Part of a small language model's weights: 5246 steps.
MLP neurons of a small language model. Each row is named by its layer, matrix (gate and up: input weights) and neuron, and shows model dimensions 48-143. Each number is 128 + 24 x the weight over its row's rms, rounded and kept within 0 to 255. A neuron's up and down rows have the sign that makes its largest values positive.
Before each neuron's rows, "fires after" lists the tokens most often just before its 100 highest values on Wikipedia text that the model never trained on.

fires after: " was", "I", " is", " D", " I", " of"
L6.gate285 [114 108 123 140 126 113 111 157 107 146 115 102 136 113 120 146 112 148 146 149 135 101 136 163 114  96 109 128  90 124 152 111 131 163 164  89 130 131  92 104 104 145  97 117 104 116 100 141 109  94 106 113 106 145 143  96 108 120 111  97  68 134 147 132 163 106 142 112 154 169 158 153 136 119 153 152 126 131 138 146 162 133 105 136 154 152 112 160 108 112  99 127 161 104 167 130]
L6.up285 [114 160  83 127 171 119 120 154 146 174 155 121 163 135 118 113 138 161 121 181 142 136 136 144 133  99 116 133 116 125  98 111 138 141 106 183 107 113 124 123 127 132  79 157 174 125 148 112 102 173 115 123 114 121 135 160 127 122 137 153 135 104 148 114 151 119 137 112 133  98  96 144 141 133 116 135 122 144  56 136 132 109 121 154 157 114 116 113 106 135 117 112 137 152 143 101]

fires after: " T", " L", " H", " re", ":"
L5.gate67 [125 107  89 105 140  90 126 138 136 121 122 126 136  99 116 121 148 143 102 109 129 146 122 152 104 161  99 108 133 162 128 177  99  83 195 104 167 120 112 130 141 112 145  81 174 102 164 112 105 127 148 100 157 118 133 132 146 127 163 123 111 181 118 145 118 101 122 126 135 138 165 125 123  96 144 127 148 113 122 132 108 115 140 138 141 153 126 127 147 139 132  75  79 100 151 142]
L5.up67 [ 88 138 113 155 128 110  87 120  87 117 147 161  95 150 161 111 124 128 101 130 148 135 115 107 117 125 113 140 132  90 137 177  93 116 126 100 128 188 140 134 132 182 159 131 126 131 145 106 106 138  86 118 126 108 108 144 127 139  95 104 143 119 110 187 157 124  92 136 144 130 137 112 104 117 123 105 146  93 140 107 129 157 120 107  87 122 124 136 130  95  96 139 168 162 109 123]

fires after: " R", " G", " sc", " Sc", " Men", "G"
L3.gate7 [127 147 107 142 110 134 137 112 103 165  99 140 136 100 133 134 111  78 165 139 153 140 134 126  93  66 139 161 141 134 151  96 145 125 102 132  78 110 128 101 139 129 141 131  86 107 135 112 148 115 103 120  96 119 106  97 138  80 114 138 162 116 145 105  79 133 107 128 105 125 132  91 126 126 126 140 130 151 158 136 109 118 106 117 132 123 153 127 157 118 144 131 123 129 105 108]
L3.up7 [ 90 139 121 138 134 123 137 106 126  68 103 150 133 157 153 125 114 182  96 118 143 112 137 125 155  96 105 161 149  88 131 113 152  90 164 108 127  96 149  76 113 125 115 125 113  74 175 104 151 169 135 115 104 137 139 127 137 119 136 129 145 132 103 127 138 138  89  91 116 118 162 156 111 111 138 148 166 101 152 139  78 142 142 144 117 151 167 132 117 175 148 154 139 123 116 126]

fires after: " qu", " Sec", "pr", " f", " adv", "it"
L5.gate18 [148 132 150 155 118 134 151  92 151 113  47 119 169 112 161 129 136 148 114 130 137 126 116  99 123 154 142  82 126 121 136 143  92 158  96 145 140 135 162  93 123  77 129 114 145  87 138 154 116 143  79 133 143 110 166 109 131 120 149 137 146 152 163 105 119 104 126 118 101 105 140 122 140 105 119 152 145 149 118 148 113 168  92 143 127 125 110  94 143 121 134 148 104 139 140 144]
L5.up18 [ 90 139 144 102  88 116 128 121 123 139 109 125 132  92 122 155 127 109 127 146 141 128 135 160 115 147 120 116 135 125 134 128 143 122 127 113 142 100 121 101 128 124 131 138  70 167 108 135 111 137 135 146 108 196 149 171 168 121 120 135 123 182 136 122 127 146 166 124 119 123  89 105 129 129 106  81 156 172 167 138 123 170  74 132 156 157 111 125 139 133 145 114 160 113  94 133]

fires after: " October", " May", " April", " September", " November", " March"
L8.gate160 [134 151 155 120 164 132 102 103 179 118 142 121 143 161 117 115 116 154 108  88 156 122 141 114 166  84  96  98 137 137 161 141 105 123 184 136 106  98 111 136 125 154  94 108 138 138 133 134 116  89 113  97  94 174 118 121  96 119 157 102 118  79 143 146 131 123 159 104 150 159 126 121 110 139  97 115 123  90 144 117 129 150 178 166 150 105  86 107  91 123 159 118 135 128 135 141]
L8.up160 [129 139 155 131 140 153 132 100 130 124 110 129 142 171 136 151 130 159 149 110  99 147 151 133 160  78 137 130 129 146 132 142 114 126 169 126 125  75 116 159 156 110 126 149 165 105 134 137  81 177 156 150 123 128  97 124 125 117 111  50 123 106 136 102 166 138 130  93 118 151 127 127  88 113 192 113 121 136 171 138 141 139  98 131 115  77  76 136 135 111  99 144 133 129 146 107]

fires after: "ot", "et", "at", "op", "th"
L5.gate273 [130 113 108 124 110 131 128 105 130  80 118 113 116 134 113  81 153 100 161 120 167 119 125 120  89 132  64 126 127 110 126 147  88 113 130 133 138 100  78 153 141 134 126 164 160  95 134 104  98 132 132  99 125 128 159 149 130 109 134  99  99 114 108 121 120 112  91 128  71 162 140 100 124 159 161 161 146 123 120 164 130  88  97 113 118  87 150 155 105 115 127 147 118  88 123 113]
L5.up273 [155 101 206 126 126 155 141  89 162 163 123 123 146 151 138 129 154 116 137 130 101 135 131 123 120 103 169 100 149  89 134 124 130 102 136 118 158 120 159 141 112 102 143 130 106 146 152 130 153 121  97 152 128 143 170 152 173 123 161 118 135 155 101  76 149  86 121 108 131 133 135 135 131 106  82 123 124 131 153 142 109 140 134 159 145 194 141 119 140 152 145 159 150 163 104 165]

fires after: "1", "6", "0", "8", "9", "7"
L8.gate186 [116 129 150  98 162 118  82 155 144 129 141 127 147 155  88 110 161 140 133 111 138 120 113 152 142 117 132 126 133 129 153 115 147 152 134  53 117  80 139 129 120 112 146 124 131 152 109 167 128 129  98 105 135 125 133 118 174 108 137 165  93 120 132 154 137 129 167 154 109  99 115  98 107  90 169 109 124 117 122 176 127 117 140  81 150 111  88 156 111 142 181 118 114 145 134 150]
L8.up186 [143 133 133  87 117 120 121 159 149 119 110  70  70 128 109 150 129  99 139 142  94 120 160 175 122 115 151  98 106 143 133 119 114 125 118 164 136 131 138 102 119 142 162 116 167 148 153 177 185 147 104 114 149 102 140 133  90 152 109 108 126 113 122 105 100 108 177 173 134 150 123 169 150 131 128 106 109 122 116  89 123 157 134 166 117 118 106  94 144 131 125 155 117 137 153 121]

fires after: "1", "4", "ik", "0", " le", " his"
L5.gate124 [100 183 139  92 112 106 123  80 147 157  60 118 139 102 142 109 169  99 160 100 181 144 178 137 127 124 134 126 122 113 160 166 137 137 135 121 149 101 127 131 117 121 147 110  95 118 170 136 100  89 107 156 142 117 123 133 113 146 112 152 117 149 132 160 120 120 123 115 116  91  93 161 113  94 110 109 134 130 145 148 156 165 161 127 122 135 105 115 143 149 154 145 124 102 159 135]
L5.up124 [118 192 144 169  97 102 124 101 176 162 104 136 122 129 164 104 131 113  84 169 171 152 104 119 137  84 128 127 157  91 153 132 122 122  98  88  97 138 122 119 123 132 137 106 129 112 107 159 162 143 145 136 139 152  94 123 113 142 173  91 161 107 107 131 180 118 130 144  86  84 102 155 161 109 114 167 109 101 122 130 147 151 119 165  87 135 166 129 124 148 158 138 107 160 116 130]